Part of a small language model's weights: 11 layers, LayerNorm before each block.
MLP neurons of a small language model. Each row is named by its layer, matrix (down: output weights) and neuron, and shows model dimensions 192-319. Each number is 500 + 50 x the weight over its row's rms, rounded and kept within 0 to 999. Numbers have three digits each.
After each neuron's rows, "raises" lists the tokens whose logits its output raises most directly, leaving later layers aside.

L6.down663:565453626507454547492541510552517442549581550486526486521497504415396519472461512515532489385568453522524485410533528508523456553609447526464440473518555507535477468564500528480427461479540558479532437454507567479416583492468499384530474524387551495456556433560565559492565515507510471528535499534609528543531510419458512491514515550591527570439439411479579486565546509495505584490480
raises: "nan", "nai", "ed", "nik", "na"

L8.down1706:500634437528483488482530443499566525543497415523528441478616541526445529515465427424451588470463448482478532471583483600449520487508457597508574461514577543528557454424480557608496447522507447464592524546500477445470490428576461460551478596372568508500472500534509523573500495519435613518416594484490484514516472466466594525458556574382448457551423473528472475435589437442404483364435
raises: "'", "’", "ver", "vo", "uc"

L8.down1420:514481531587547502498593520501560476531460457501547494338401536524542445426559449447527554495497464461526513597485397542513530469523464412481558532508534521486497553427500433591616475529472466453342476558562469376452525501422549492492452475505559439504495559384491540466451539460685513522499426454424521506503423493472542553586493467464503466506437531473468552527427491538497398475437
raises: " appeared", " become", " been", " became", " participated"

L8.down961:550519509403508461565544420395410523490509527423594522390535446466477454595455517552528512540466563476493461481592416399404475533528575553450476504493497507485484482565448511471547518534497448479478510515556455463595516363514331569493523552539535512588579501529515578540544619576415474499472491513538511585449481454513546455521497576511550462480543385566556530426545520463529499435493
raises: " door", " windows", " screen", " roof", " seats"

L8.down53:583546508395517498563412493501573585470515512505534522416394484599455547578472444498562530470490494464599473322497482569486473396481529475540494516506510457452570464530482492512487506452475411471534467624554545513497473577395546508419508441423516598407448548484530485520416415505540540510596535564480376484469469588542495517501548462559520485468506484447482520550546534441460619525512
raises: "ult", "ul", "yle", "ward", "ust"

L8.down258:612570544376420447480478403524513572517531436543448382558566542428512510451442517545562539550516556515457502479516523501532411579554425602515545579515583503459572474491492449500551458549437434488510527505540477504539506460483486478543432467462501509459458555521488483489508452541472472518501449511534469506557520456454427458458454484501486501424470636499483514568579495456443475487580
raises: " and", " &", " or", " ;", "uris"

L8.down1645:478586519451537468537524550439508515451471572432528436475498537491503505483428511498545533449458454406484484523519503354504503508516474482468542674411491449560524542508423435584513514557537475429556510532562509521509374350578451517451494546406460495450429527549500463571500553544506600526527513569517434555473527429518518491510573447529580524479456513539431596485540497517439422479592
raises: "]", ")", "stan", "$", "="

L8.down327:448418341528546590539495467490516487456476534465521470386539535480530545486402526488444571444534516478553519525406530515537520579462490512500514511443512518425530472532423495529515394552500513500584450513440417511546498531480529487535552548483492505376561458511493560564480481468536433502527534546447561473539463542522527476518533582542474395544517492460517496647500522499454494486492
raises: "°", "day", "d", "da", "z"